Part of a small language model's weights.
Size: width 256, vocabulary 2048, 21.7M parameters.
Training: a variant of Adam for these matrices, 902M tokens.
MLP neurons of a small language model. Each row is named by its layer, matrix (gate and up: input weights; down: output weights) and neuron, and shows model dimensions 32-127. Each number is 500 + 40 x the weight over its row's rms, rounded and kept within 0 to 999. Numbers have three digits each. A neuron's up and down rows have the sign that makes its largest values positive.
After each neuron's rows, "fires after" lists the tokens most often just before its 100 highest values on Wikipedia text that the model never trained on. A number after a token or word is its count.

L5.gate321:477540489484538570527481508501487454491506449436518544466508539552592498468492466508538501473477484519549503447462452528529552457476483479533531484536454461469484524488432433498504597511535496473541545535460427570464495461564421518466528480461529453518452439593525519513434500512489522502
L5.up321:490558565500494510487545500491566452467508514461480540566510504513512513514527520482441523427592461493583492474428472524522463490506613542517499449468489441497540471453489487505526507507476531481571484455521510457453543496495532505476444487516549484517512464494500501469446494561516502472
L5.down321:537523444491484500587506530452436512526476510570561492485445465453513503452539514512510474583441518476467523503477488495441500479461455544455421515551489544506545560532482460496534495454520492503469533506480525503594580583465421570504438522494555507511515484509497440514484520432514503504
fires after: " 198" 21, "un" 12, " 199" 10, " On" 7, " 195" 5, " 197" 5

L4.gate812:502414420501470474499476441483534459485535525496495506472551516429457545509582525518534544520511467475488504469504514576492420534545428511518539513518482508498568534562489476582492522470585459413480487499475527503472512519502481539566451457479456560493519529507460467504473537514537518490
L4.up812:504470502487493447483460500533550517529523501513502547494517501399448549510526408512531526496514450510477526455557504522482398538531480543442524546473559477513568520561488484529521562521544526462577531526400548529471512526529519527516493463493518490486537516486436507412414515550495506482
L4.down812:490557539465521497506473542501490587498463470460445482470440470515534477484449441526458459490484518563470516562521573444497514458456555508428427522441460480570513488511499472474543514500441600522498502551485452487506520507538508463436526545516513485505479486499516452466492430481508522499
fires after: " D" 21, "D" 10, " P" 10, "P" 9, "|" 9, " p" 8

L2.gate14:550510481478448532500485466501456428515514509426441577470545573543472465454497514503456548557513457508547456503503547480440549503467450489569554551508551498485483528542506517578562523489520468505487383455488478535487509544484501511501473508527560516519504466535529407461497458549455496524
L2.up14:555453467506423501534529521448408491526491551488474520505580526535428459457520499508523580476468485485548480500499534465465598511461490488492548547504533529514549573587503515553501532497565448482575470462450488508502541511448488586540439445515526504467496498538509446457481458511521495505
L2.down14:486484545484509473509501474554514438493505527455502489534472487463470440475511515494469518487470496490495857501461443525490515487445515455490491509488494509529523556523449497521448489486515419478510496558523534508534547519565480566474491449490482496490477493513495550476506462479456528489
fires after: " is" 52, " was" 37, " are" 4, "W" 4

L18.gate142:565429445483449525500508537491443461508565422454540547549528566489461559526545492503515492437495489483541487463515529509483490504536449489484496549467487484434501544513509472527499546430590513512452546557540476495540481479567471557510444549509568560427518536520522441515473456430532471500
L18.up142:526477504481525430441530452520439497489494460563543510469456456487511638500518489528480494451505517503448510504484503457487474486473520512425522544544505553490458511570520411528534504481514466486490528425567534434477555461507504547514515527508566512442497487563506519485462525455476497528
L18.down142:550542467587510509548498485498523487525493477491483503413536475544543524445504491518538471534468417484539456517461438550591507499483460462423482549463452485535389421529464459510509491492481597518504470493516479588472520498513435462523553516500506516525482531438423429513537523496537426474
fires after: " =" 35, " –" 6, " (" 5, "in" 4

L4.gate194:475494525517521460548436437472539509484469460540437532475564571489570515487514486473520492497422520542510494473438501483513499504407384522516547494486471510485489500532473522550417525481521479544527453448531538522500446532551451473454539518562441527494435493554532529513426508534501485475
L4.up194:463427466542539470523472484476599518511449431536534511543566537474534447568512510485503504539458527586513541487446502484516464531472402525526530522497515442481505533464483520516531505500532489571543531457468503524505500472488529503461481471491501518546472502542568528548469554503501524476
L4.down194:494433443525496522502531511530517526508492495505535497544561458469509500568530537492479498491500467501518860532500499505474445477523558518524502535483519458499485507476519474498517493498507481546508534473450494504489553514468539527462536445485539537514516496507537545544496582471490445526
fires after: "|" 20, " |" 16, "-" 8, " of" 8

L12.gate753:444508492537483450562470509454479473443561533493474446505544464519472452448579519499448520464457467485526435532442549491472489492482544501493487477509498496498514466506565492431472455478520501402492500507515482448515508471521434525514431468466507515540415525445453419567543551478478487595
L12.up753:527519489506552431561482566586524468488608539467498467505487482469485452501500541487523494486521530494479482560463542456493477519474453454533534535449465477560524518444507460469467442492496527480401482509442532488503566523509499539503445495442478532475573528521470492445529564513482501524
L12.down753:511403490520536487545562478505441539600515477559539559494435479493518506418449513457514484431483575514461505535508456489467492482526535487547477486479526460515504510516561498531453536539543482491582485585540493449520486453493528529464480522472600490470509513451519527485508462436484452537
fires after: " 1" 28, " 2" 22, " 0" 13, " 6" 7, "l" 4

L4.gate127:583541516481511567536552445510529544495524423554476525606536502559489547542539527467509497540486585551505475559383550467501543506460511491521442479487466481441501511574535510475512435533505497546472497478500560517511470469545540466539527507499414466470509502503549503476513541503388492406
L4.up127:446502429528526456526441583490470484512494486499509545473589545524463566558516498498464461512466503420519508474434480481547509488520488516527403524498537491443522521503524519524471495527575465444510590432477502480467514497514520542530468454560444502469539523538517539568486540543483463517
L4.down127:472541433606494472501496466469528481524484451500588555469555474456494554509584518592477505536505552496534580517496467468492495439521444590519397577448535476507535502516518507571428457504453501565485495415487535451491525559553505463500537459528473494479493464603512523514496499514539513523
fires after: "P" 28, "M" 12, " \"" 12, " (" 11, "S" 8

L4.gate662:559496485515502472532466473486465514487446533480429449527497582528548547440516438550480538459402455482549490585516494476469509541455466501512541461523515484497555543560511436508533500571541421515549516528459461560509459457576475467512502518510456491511528492466474501471490516508456560512
L4.up662:520493524464477567515486461423496522525537536425480656456494603450535506502544503467448496497529486514550519461451505395522566542477468450489523531542564459479483595548496557445506488426447596496462554440491459417481492489518499482491540432533489505507499503478429519473511537533467486444
L4.down662:473493575546515412526503501517523525516487503521476511576551449581447530524479464447506462441471549556533461546514519551496415489550494464461486448578491543507486496480480591579480480465526535536505503478473556432507536465547471472485578481513500489486487521532548434512548482478487514469
fires after: "A" 23, "P" 14, " \"" 12, " P" 7, " (" 6, "C" 6

L4.gate796:499451475439451521568531503497481594534431470494503487560516557553520546475475534538453489455478574468494430490448480510480552519480518470461506497542443498476505497491433481421453429501566581484463439559539541501580464410562489537562495569540482536530395483462498482556479603515543506551
L4.up796:483451444461490540450550539489484488441522483542507540546414513522512608522482515533465464437473551441502494525516535523512494540642475431519524490499463510483525515478394481440519526599506507555553520511538548507547557451519478525470447489557500522433479509481460476548489495523502476556
L4.down796:498526479548482510412541521476510425485485501567562471475495529484536583558491491496534472526536430545528639526563564500454481493486463493496458526453502544462588497491497534569483555489479427511507552468438468462483504537461566539415499463490467469411522502567418545481504480471506492489
fires after: "P" 19, " P" 15, " p" 14, " m" 7, "M" 6

L5.gate563:440494484489532518511456533515460496504471506605447484446517509574516435500496543466444506523489558468479408590517477524506558504530485483542463581494462531539481509533516530451579527449555562467479411459466469432487430542439478549483462519423493508520534512460470441507569512497485477479
L5.up563:523465481461482469451571535543505493583477596497478498567440530554502508515397548597562528474459461482502540552567508512493496563435464506552546465447458504485605530514493464506557457510496530529483536494508531469500520507486476476536545449509481414445490539500567473524550515475515510431
L5.down563:520479562472506516478500511443510509511530518516522517525463490447448474452490513492549571473499458481543546476428508527465515425484513504437501436502527525514487572564533466585409480635479400525472513533447459501496499477562481516441516519468521398449505523507491549464494451449488486459
fires after: " 1" 12, "w" 11, " be" 10, " R" 7, " 2" 6, "5" 4

L5.gate891:564536508558578464511446487557474466530513505479480476467526492505497551501567550560452508574451475453451455394507446533492549491445517463557558506462502525553520534505515456526417486475439479535487507510511479499541426510498479520540544504497523586493502500477466487450446512489499446456
L5.up891:521467480517495512531419420527441535491434475554558477511586482482410470528503435465526554501494477570468501444521420538498524563526604520523521514528509524538448466531518462474515422489414459470552469480456536429519559537493490510450549543507561557483528479551446521501527523563434468540
L5.down891:540506501462535469516566504501540415506453509439465454499483516493476448450514499409544519452491478481528516527567497468472505487477479462507503489560397515585469530514447471515490495488396494476548420498561533487474505478490525459477499574503511543536520506502491499445466495541476532530
fires after: " S" 57, "S" 6, "s" 6, " D" 5

L4.gate323:464542519445488515485498513503415516532433466501542499472458489476476493525490521462544515541535545494514473485479513476512521467502514535477497549395465476505558478549493467518497504462564470520450532499512521473432436524573503499521604497443499467482568512582531546524517503519487555517
L4.up323:499462484515547573497471443512515524474462514509518505593537597465508544497468437588515531523484516466514490508524442547532479472526524526492462533548455492489496561505543446501494470463473471512491522402486482393496525471611554524559529442465392521485489431568447512519433542465453505477
L4.down323:516464464516512499516454484511491473490542524452493487505504418554405505462484561537545528507450533498528432502445441512470531514528558514443501500465549480467473492431533561520565475515469528540553440547561493486503527508508510497505478569575527442499494506412459534447564477529467453523
fires after: "-" 35, " (" 16, " \"" 11, "–" 4, " p" 4

L2.gate139:447435496477505460471539460487476465494490442461470481444541563469490478468476486549485477495475459509534443385463501492456505534474408428487476533474476407438481534547505520526464482504500525502578537438471544524484584531550501501492513515498558503495454483508530469542487428524438482503
L2.up139:611459496485582471526555471450551504469528462498481500525472486495417474489496462577489531540493380498503491444477584436528510498421466488556538527436421510507522512510496549516466556488454461483493519507564511521568490552532569509533455556523509481499504547491440428505480503451439485564
L2.down139:514468569587581569527448455585402486468478475435509499515498550523416467498550513522485477577517441511520406523431526477516486518538474414476465550536512552464579493496438394491481563496482544482421493546498537526513503501439557566456494500549517447494481486564468491456530477476487582475
fires after: " is" 63, " was" 25, "," 10

L5.gate393:505496471518536590544448497508545540496508451523477553447536544519497520467486504521516487532479507528474509485504486506503542539500456511518568472477521507449482486555478516499484497566553463443546565484512464561546473461595471529501456498421501512476532499575522534563574504448487490468
L5.up393:443491482553499554459493524494451460480491566420514508506478495483522504502497478527469483485516521538513465514483479478446459555455449544435446554515487561543504529500527501452491482515507412500422554452560437489452451546489462489479508501522489489543557492510464439561479436470442464512
L5.down393:455519596416495541484494583522570506508492497465457478525494567496484504546475533487509477534497545516505469490477546447517517511467516500495535450501436521487456539556524541496469551492544474473517489518507482466540492449582402470469578514455462482526488517474460466493490538551473525473
fires after: "-" 44, "_" 21, "ter" 8, "er" 6, " (" 4, " \"" 4

L2.gate535:572482553496473453514461479530569517527527493450414481444461472594445497533424528472545476531504490557475487525516512456523504544508526466492455504534452490497505424466491451506512466563527473515543507451436509519439446570451510475545562532507489519459573455487453519464468491410416513538
L2.up535:464505522484540514485473520490492520462460465499534461515509445550539556467489528510500504504453501514438524523491518464540449481482542531435497413501543519511445585574529498383444457478464508525452497485567517473562433474556505447525562541522382457537463546495489572495440466439492551502
L2.down535:531487495478528526437442481467484484553511579546450488495488508566470502490420542497536567495502482538501485511458455459500471454499563543506512461513572511472480471483522501535460491528459510534542552481527565521535464489521535510527532507504481520506537457525481592500493447460411478581
fires after: " (" 33, "1" 9, "–" 9, "-" 6, "\n" 5, "^{" 4

L5.gate987:595469551496464511448533546453477460510521505488502576505482473502515535417472416447516488513442465494544497484448442518420524551504483496525422488503523454518563495499482500568519504540518443576574512462473523513559574540489460458479540556473496548519448504536479637475464526540530501508
L5.up987:580494492452400494519527429457511453487489517464507474471460512527533536531484493438531528428495514506527502481450482449461495522491503448455484503506513552454522521517467557506552456526472469513590516515542555476544515504504471513588576536535474469473462537622497552439433555528534500545
L5.down987:415500460592509457484516559528459541476463522480424516500421546400475545499486473523451458524493502560504670496571413547478535483471455459547494516514479409507439437466546499465473515553461509411491537448503455512481492552508503494440414471492474506556455489409484453551544482453458497524
fires after: " p" 12, " w" 10, " pro" 10, "." 10, "P" 9, " c" 9

L18.gate140:447508513482450531490528482384511495409460505524484531475534531442457480419554515481535515491541535524550482531462519515499436549535493557512482465509530428499402529539533528491568569475449525466502479455516451413512564457507615564434459480496521492499456443512433425468509548499500508508
L18.up140:502501383497514506457569543469508507499418482515532569577508464544391565489435498548517569443494499513531510513477430487472508434545471488475485484539565494490425540501533503442507514544534437496492488372410525492452462557573555543497482496452500498466495437493528484561540520509492512512
L18.down140:513409514413457527532477487499476525410470468486552510480566511496510486523551483520496469495473510502505477504487514469560437463474502579558406439501522547519498519456555466441478524522483485453455523487396530527510577513438515488513467538533461428497483479469515458478541524530518537497
fires after: " in" 26, "born" 20, " (" 13, "," 11, "In" 7

L4.gate708:441564496471538492516516504498433519493460473532489565392531548484535519393536478512438551486448402477561486478497488556499595515519518484515535571488484532483551498563465547511505497445539521515516501466601533517529485483544517469478516514474473499503421523485520517569468476567455529453
L4.up708:502458502466425475410548445525522424558564526409486503440450580510495474531555483488471478437460421470509552444477481539543435478481547476526523486483537499507513496529526487530482493489569517502540542475517507557453511491527489537469489458470563475498462489520492495471505510590494500450
L4.down708:570460473462472528519482496512511489516489569519470449592459500497468531520477479472510505459541570550462414523509610458536434552479519507467486433496507512477417510467523424462477544547485486474460530468447501429472469556489480591488523522523536525509516452559526539394480569472494495532
fires after: "C" 11, " (" 10, " B" 10, " a" 7, "P" 7, " m" 6

L4.gate475:516551515468419445511514429517481550459507496542514523533544572519472478501520538478532491527463515551515434498453502508575524479507474554499502513528497431452428537547486535461528478574588543504440566496498465425446564505546567532547540478494505496493408449532467475476492574574512452535
L4.up475:517511502476543537424550500460454463509446496466493518443479547495474557481572425531526514484482443484493516433454457530514527439515521571542438525492492510570486483456498498509491534506453406515472462501511441466511529486510516494490523483573471496521508503554531513584482501507468431493
L4.down475:498485455504549465517554504477488495483442454440468489516506542523472492469429456479588481487494503525536554455499517473466538516488460507477524488586551493463453470449483474555617495513499526490481478532562483481598548552444487436547484552552504513535474425502495556504516479568511502511
fires after: " P" 19, " p" 11, " (" 10, "p" 5, " w" 4, " pre" 4

L2.gate393:517457519450490493513461461461552486540529474506516513500522457371492535462544516573483465454459436454553465434504522468454408510521491525504480553507523450489551535553521523501416450445476398487452450460519504472485431488551516514531486480428516481505513420479430515488474513546438438469
L2.up393:505476517420517525458446449457437441534405476510523489439455482529461527468530467521433544496463491524522492451462511488480472529422468485459559495457492476530499482549536471477461534540498471549489492515514555554495498515507543515537467526584561500522511501555525475438495462500454558523
L2.down393:435450479502544493633516575532470503464538504521515494501443506528474426517489477510516515491521505541501309485544625509536442536592498505480455486541490488509518522478452445545488527503541556534483441510469462472476503479478579521455451468461504507447410442501496514465489499466527494432
fires after: "," 29, " h" 11, " is" 7, " b" 7, ")," 7

L2.gate762:539564562402527533454479524544498481520436534451480502485541481465479551445525450519447449515486519479506500509512400420452480502496549572436513529531546518515487494472464514504457449519447499474491513550507484525517497537569542411404505461577461482566544425502517554563528477575461526515
L2.up762:560470488573545537459503456477495415529469477531504548468484540601581606516454525493557459475452524437507509484551507497508540500598471484500541473524481476502461519494511512513472521461525517446485477374485472582545496513562466500479541521488462470481456479484457458479480533481464488494
L2.down762:571496468394528519565485499534448600491539486521496484545559474487426462445499491529470500467525514470463364566476481483475521496462542494480509491478525539506491475473447507421491505438458476518459476578511480465497478510467475509475493534501499417562570410482556573507498469515518542502
fires after: "\n" 31, "–" 25, "-" 16, " (" 7, " \"" 5

L4.gate821:522445495509474504489470580492561493438512494432483542550551514531547544492486575483490468524484540508570454498492516510552509488540485540573445466496506479425494538537526512468512450517441516504558500528485469451503408445494467469525505494483396500458455436496463532475438579536410568493
L4.up821:516525541519501497546526518528554595434415505550504538511531468527537463492544476526510550497460428444406510524534465466498500537555544487584533511503541497448546551495537448519501454488552461539533560473419477509521551569560521482458506531372536461535469463555430484495450551494545464498
L4.down821:522539421483466508480537458474520466505551485456539438561475488476501537581491439486490481552545498532523452500496549504522474429528519514495498468522502603560495512490562446526560497533503518373468510495457474499482434449482507503606506482506447492491524513480570514522584410497473423447
fires after: " the" 25, " in" 11, " H" 7, " In" 5, "In" 4

L5.gate468:490559484541507480566514492523475586462505429504500473515478510566467514520530540484556555518472520466549491471480540522510532518418523492496520519553473531436487545535496504534499492463532507488495536504551543559564495469537476513463514433465500582528536506557496479461518539525483480466
L5.up468:541496464472560471483495481513519514479532530562509534476571445508516456457506492512504473486561521477439479466442479483484487470514506552523463535538435565451448455520518544528475481503477508527447469429500567479538570478572538439490560486556538528456452500490463496511486585494468488486
L5.down468:538498508532486476505480465468525502524493458461454543445458546544512570508465468488490433503485494484563518537524503481507463520461518462521436558522453467543518486481539537439500549507389552422520519525463510566472511590514506394518542572573531516526545505523448483445514488504472494563
fires after: "S" 47, " S" 12, "E" 7, " re" 5, "s" 4

L5.gate613:480510587519544429473499573454466498490490504484472468503529547529476540509491485488477520487461587504548496547546560395474499452492486520490526468526494532467542463455531453482510526516446437418513459525589500438497476548534528464561550442524515509520401551503506424375499547482446516518
L5.up613:545492477523478473537491543545533502473526551506501529478505526452519537468478496505577560566414474501426524547517537485534466514455463432515516472518474479472451546554540488507467558564464514583463451453504475539561492503478452463549478487468523560476490573534475524505563440513481509534
L5.down613:517503491485523478519492569459453490505455491529514487578531478556425517511481447521461455458553536538525559443494472504457558471486549502539489510590507511471489449553451487448498440356521489445566596476522518472421479503463503527494505493526489480493455434559541395424482546504497557493
fires after: " 1" 37, " 2" 29, " (" 15, "ation" 4

L4.gate388:515504535481480439470501528499506434517490579437549531470498517483528580438555549529443564507486525520457511599508423539501521488549477512406495440496492490492539445477447525487468552474488474567531507557485553518496514520493462450591470510568485479445522547484442503498491473475514486433
L4.up388:459468443511451486500545470493491539414588534552538530523534503483458491511544521438507412551451554490547519523513531483527465482483536514460519469474467437501463543497459493499549446555554504455430520538434471454533574385513514513512489494500543502522594521516495497498435502452498506472
L4.down388:488524558494487501474464583545551441577443470471500502548510528508543526487466524514507481554517467559462560444555577407452472474526419527421494549510468524515500533468492531513420464503504490461505451413459518554568428577501452486560516527447525434452497509420489466494528456513483508538
fires after: "P" 26, " p" 19, " v" 8, " g" 7, " d" 5

L4.gate678:534506484480559447482460503559541454510475488525518527526532515537543571471539463457466509483446589525479493509436541500519476458480484531478473519448450580546525489558482481537483442607493489533487495510538582501489450472618525451479634500480509441496466482540526497506469472488410457436
L4.up678:522487515486511484550530525560499473518577508525504508502493548479567533481529536476498474454462544487473511470486489440515514447498490512458488545504506561556462507591574511498548434509459530534495516482530526516461534505531546407511473522514491560499522510542505512486466535484444455441
L4.down678:540477501536465453512507510511472508477484493486465442499505511548593492489473518482510459475513454479506724502502446479507447521559496465525514495475491503555509539533540485485452483448500574505498522433431560504506496485511513543497499546427483542441508502576549529466502516414510459567
fires after: " (" 51, "-" 20, " \"" 16

L2.gate1014:462513435541468511471467554510399485501437501548491432473541438552472461464496530577455557511449508486500498497478516510458487414455539532464489510569525445467516523476508552527484503448559481460452564430462565497496475498541487531468511472507505443528427517519557552467461487485485493534
L2.up1014:468538489541460386497591453478502478523453472520459464468502546521502527466487596595545508469557472500502483465402452574489437547489532542541481496520468530459499466455486524483556526558553539580474495498505505499482487519472508508496405534447579479501444509532535543495518503619453499570
L2.down1014:512498523493496441505546477469560472542474462499552442522467478546478495465477553518537485491489459456496563449496474488535522474523539532435492476518558499478519510402521464456513588496515472491523522461518488469517591497511448606536410463443559483515454476499564498502466521637580484491
fires after: " 198" 21, " 199" 20, " 197" 14, " 196" 10, " 193" 10, " 194" 7

L2.gate447:409510524571428460529524418468448518503461472515440468432462584542500473526580444533515560550449545509563468469470494496521558557495497418481507540525442545486561507482471441521493541522517517454489460467465539489450539530466465482543491515496550481501462471532480456343516529454487537586
L2.up447:489557465500448477527489462508536457494477516492478346465460492489492471456448471562483464445475469465469504490508489514480547390447508489462519464494503514498490435488490543519435377496528455466509478531454529480486486515516445569526512493490433459544503466413545520508474500500442566520
L2.down447:431515470565447489495522500507486462458439486489458444462421510422521503541442441473563508557453571503520332530561525485510554538527548437483538494509515542451572481562455520548443464530523503475462501466428537546464493578509513470530514478507518510501515473571474490516481475433533564590
fires after: " |" 32, " is" 8, "|" 6, "ary" 5, "y" 5

L2.gate531:451474555513378503450502490372445550521465498477481608521601605470484529451551496448561531479450514470534486515500452519543461506458479512483501612498460460421517510517569533475424514441524544496477558500531521503430514526479494543534459498450476490458507477479486487507434460566496488415
L2.up531:444444515494423532588483616468521518506543444505471607519492519489533462515560541458524497482499519495563475471537484503467514523522452548572503599456437495435574507534558487547510542521477473512554509525504509421430509558472529477504403474435580478507506438529601387489537516521495520454
L2.down531:527474484497420461495505505422561522483476530490477549474540547469518531435492496484489545461456524513502856473467487559500477450434421485505478503540538441496437460470522466460471454500530489483463555465507505449545565471456527501490504510559479536458496506509486457502475482500462539489
fires after: "-" 21, " F" 19, " L" 11, " D" 8, "|" 8

L10.gate507:399475484471382515485476473465538492490459497464450509458547534492430481468561496486491496538491470463510471455512529524461568547545430461471473459524512513560531490592439534552535538523506515485487453495507444559454473451420498507497549513516488551436450506498495451558431519461535477475
L10.up507:566556538480477519527499477486441421567442511410491541526453504436501454503466475497439563502477494459412489508555455497433533486526429478542531523498563494465498512472542447514525503563525489509604476502457449601473506510464513492490558494505441553516500530475599454533486534496548499514
L10.down507:536506496500504483454488493537506508468437473481529541529507495480479508466516489481463495549429494547495593500519473506471471490471517467494469416517517499440456498433542434482515478479410450457422470570513459547513514489500433481512466414496575392498547442565432483493464490495485548473
fires after: " T" 28, " t" 15, " D" 10, " int" 6, " sp" 4, "ar" 4

L5.gate207:483430539506479529568484488511480485526488525456522474405573488507441463444520541437489548450358561494439473547504504548450527536431516609583478452513523525458542490448510549554544481562456538527500444573522535437553470605494450521579489495460530452565491491502528515533476458430419481517
L5.up207:478568439465512531493490511570521549490503464435552522498462492499545465443468488479525521500522448521500504481475508521581395531525459514525541423531482539458495476534549535530509523460556517488538523523624482443502491427519516434538487466422537530396515459608478513450511481542456519504
L5.down207:500490479448533533490381514512481452463517482492529475513475565498429507502391492499470397469593506489463528518507503498543483538456443473471510438543483547507512488495526547460436461521462546510504548538457468479515517471507509458483560518556568517486510518525507452453475551526507532485
fires after: " (" 33, "-" 23, " 2" 7, " " 7, " U" 5

L2.gate157:445459496493490491516554517438457477478434484581452506424479490463506546493489494536542419547473511559540488455464479475495410458444482507425465545500489540544516517540489435424498506533430463484459522522611554576449544548477460469487469502514559538530560426448524495442530522500514475485
L2.up157:455506523501423510483538446419498446477555537513525477468521526493415479544482432538440518487519495601517503502546499534502488518496478478509565532560469486513565467506447483526567545472629507417525530473522496569404473513436490545523562473458550484518466516541575472490525486490497533463
L2.down157:498498517519461498502427514513549535447518523503492515555586471549542540523494584541543504481480449444469376520479514514539540563439555544467557503467441453488436491489453482475499512586453558494504545435483419463511468472460592482493474539515559533451454548466493371580405519526496486480
fires after: "," 25, "|" 24, " O" 10, " as" 4

L2.gate724:520541529493448542501530491487541452501510433518383478521514475555514412532427482496509567491534565508523496500520499484524519489460519506537549537572470491490497485534462499454489511427535426470543421474591462510494491484531505477494525507533532503467458462505476497492563503495510577531
L2.up724:504496491518476505518514419478442530501433523497476568486564590509469502510512481544496560461542517527502478489451507456516593469526518548468578510474464449474544471494552516529508485522575543452506502500527539432488496513410471558612472477551565461570451549533550427492446504481519480498
L2.down724:502544528443516491568490494470455484449538462497495518557475562516441483448507481470490530511481465553476248435449426471429527463492428469467542518492501415553507530524511473518406478485472503432493476497504498526421532514519574497499440435492500493480468520531438573525503516537520466469
fires after: " is" 50, "," 24, " was" 15, ")," 8

L4.gate436:512568507497579479477451503426381453478536556539541493487475453497508568487519528384514444517519482470496518497495461574452473515514455450465507402499504534424497495546463525562492498505536537505461532434511572504544549528527528421532432461535528458425452511535477503528495500497485558450
L4.up436:440491472551521401525536495448457475565491534502493555468476542475492555528531514493508480468495483591500488471509502530512553423505545473464503489527492503540523495531467501491534507470581468540494515484537500502516537490540444472563510471426507524407466459573503454463419525403527514477
L4.down436:472545476463461519477501506541556499588507456541451443538457561465420505450466492600505517519499551527471623489477577435514430530496481530519508527455510436517524492537555461512486539541418562468487462519430477470509485563475506536469553533526468501534554462423475409497566492525509501526
fires after: " p" 22, " B" 9, " l" 9, "P" 8, "l" 6

L4.gate591:491566488504515471465504429500517549513555458540464503490455516470447534482530489410514504524499525494547486495479563453488504505499512500555470454478562435452520517490463458463483544561476405441468460522532510511515484532498528472541480467535516569539420571481476534542507492461518459510
L4.up591:466569468450517497514489503525545550494494509497492509533416561494556533522486569548447535491476448525444495525478514542541567548497427515525479469420501523505516534497467550502375500508488504491560447516545492454558558555497476465465502457556531479427442503508450543518447483540494450522
L4.down591:450488500504499488422525516493490561477474433511526528464445584476536469538464512488452473544532452524522620490519528455480530531494482418504532448483507498451621504461484558459505555516440560497552474495536455499455548559457516480489463500574504502507511459540478556497462510523465474466
fires after: " p" 45, " g" 13, " t" 4, "." 4, " P" 4, " w" 4

L4.gate942:560591482454517579483483471516481461516442434497473473481578527503609524471450505427534428487491487506604497581488474549536544456513486597515423481478510541508491532505501429524546512483515510572480477491474504532498530429570526504511513518465502487510460496567506477530514537536467529481
L4.up942:442531530498475498455510527492454500486532532412427535491494578473527522445542467408440485483438475446516493442490465551491540455525578487464508564529514469533472438586454457499469442473488574519580481484499475508441527456501579472469447456516570528524498495508531478386590473552487477443
L4.down942:554563482439561543470489470489543553464483479526521447511485396473498518521505574488529563482518576509516571493500527491525484548512517535491490445473469537449449520561588520517585524468409450549456563534419485490533446582564457537555483522388509427474497503497456446528506560503465432607
fires after: " \"" 27, " p" 17, "\n" 17, " (" 7, "P" 4

L10.gate324:544483530521481573516472527490514498525443477407424530506525592534497548576572577520486520526492432513503451496569529526496475509481499478566527502546396593564581537492482439511478555507471510438481521487540557552522487539483531518544441481500460459508495604536521448497479528465507494545
L10.up324:538555513529558535454555435397523496546505477506547518470442444445394506529541543508499515486499518483490506493543424512512498476503467469502498458494514487507499498485495497530464532548486494505484568470493440462483551581543522546493503444582530483484452496422488499447452551446463540550
L10.down324:553479466492433523509481503462466482579492568514567524479585451536470488432506470531536513404499496457498476475482548487520450481520430564521496485419495457535508542456419464527454501491516534534587488495458505495526491453516409513422437479541535569477548506445512487522510468549530497522
fires after: "–" 31, "\n" 16, "and" 4, "9" 4

L9.gate12:481562570467562554604486453473533496444483465430479532539480509428563596478497523492511538524532456485481529520459474520461527561510428445469500574508533543492538484468501445583465554553509460455415424514490488488490503593537474469529503458493464488483457440435534537464540524503496533553
L9.up12:448507487591440471476495544470501442584529485520491438523523548443514500442494549526505498559460531543530479489515545575510471526469491537442527506540562484486513548506550484438446525448459548520487444579546495495512473461523528503496471517448537469457526531477433522495528420528425476464
L9.down12:485459541525475456537496508503494505552563458447562549504458492509484543505499498487453437502601478539501528520504488504527524473499512502544478514623488501457490503490442501519497534500444546426519490545543498469510525483540553543552453474482532549495452515493473514449467481498568567541
fires after: " D" 29, "ug" 8, " G" 6, "en" 5, "on" 5, "otes" 5

L2.gate708:463505472521470552553551428490413483409481509501408532433555482509486475539520471527474504525466468504505442468491492567449546500479405427478539549506523499520541520550551509513526596500552523422482520471533486542483543498433499500567476450518492515480470490530544460545513463485472511545
L2.up708:439490558563502494559498471513442459484472574485518433543499493526531448524475475528458524521481562525476449481505532509550503492483472426463580489546527438503463453481572549478539459431565547452506540444479510580490558490539521502527452546473479538549421585530430413546543509465528461559
L2.down708:422504579528552557539485451539551526508439504525546454546512542524450464451463452537506507554463553524464438530519532539535539448486544457495481496538556547496516491519516492531414465463481494487476469585504504508511547576505425500499539529499457464480534493568446430455525480542502522467
fires after: " |" 32, "|" 9, "b" 8, " is" 5, "f" 5

L2.gate508:488525523490489474485462507442470480541537582442498494485554493517442494559530535468454488502512468489547516485531524485521556497452556567499537461472556613477489446462524530573519497400498471489516509452495558551528553536482448530537495538472574490490467450467481434430504516495484507565
L2.up508:496499481525462484495552443493489472478506529509490517498482423522429507565499448441528520471510524539542514379456576523423481561489507551494525480521479558526493487428475452556584539438509536510537514540525570525479466567454493493548506523525494545502518472453516447458492514430446483497
L2.down508:456505519448450464557496507496484487524433489592538480550570473438416509494483469496512482467473512542515715492464493502528488511389490529447459543457582532505485486481482459466490461481559480477477538527429505485464461552461510486524507493501469515522515467530522437477527575379505539533
fires after: " is" 26, " was" 14, " |" 12, " C" 4, " are" 4, "9" 4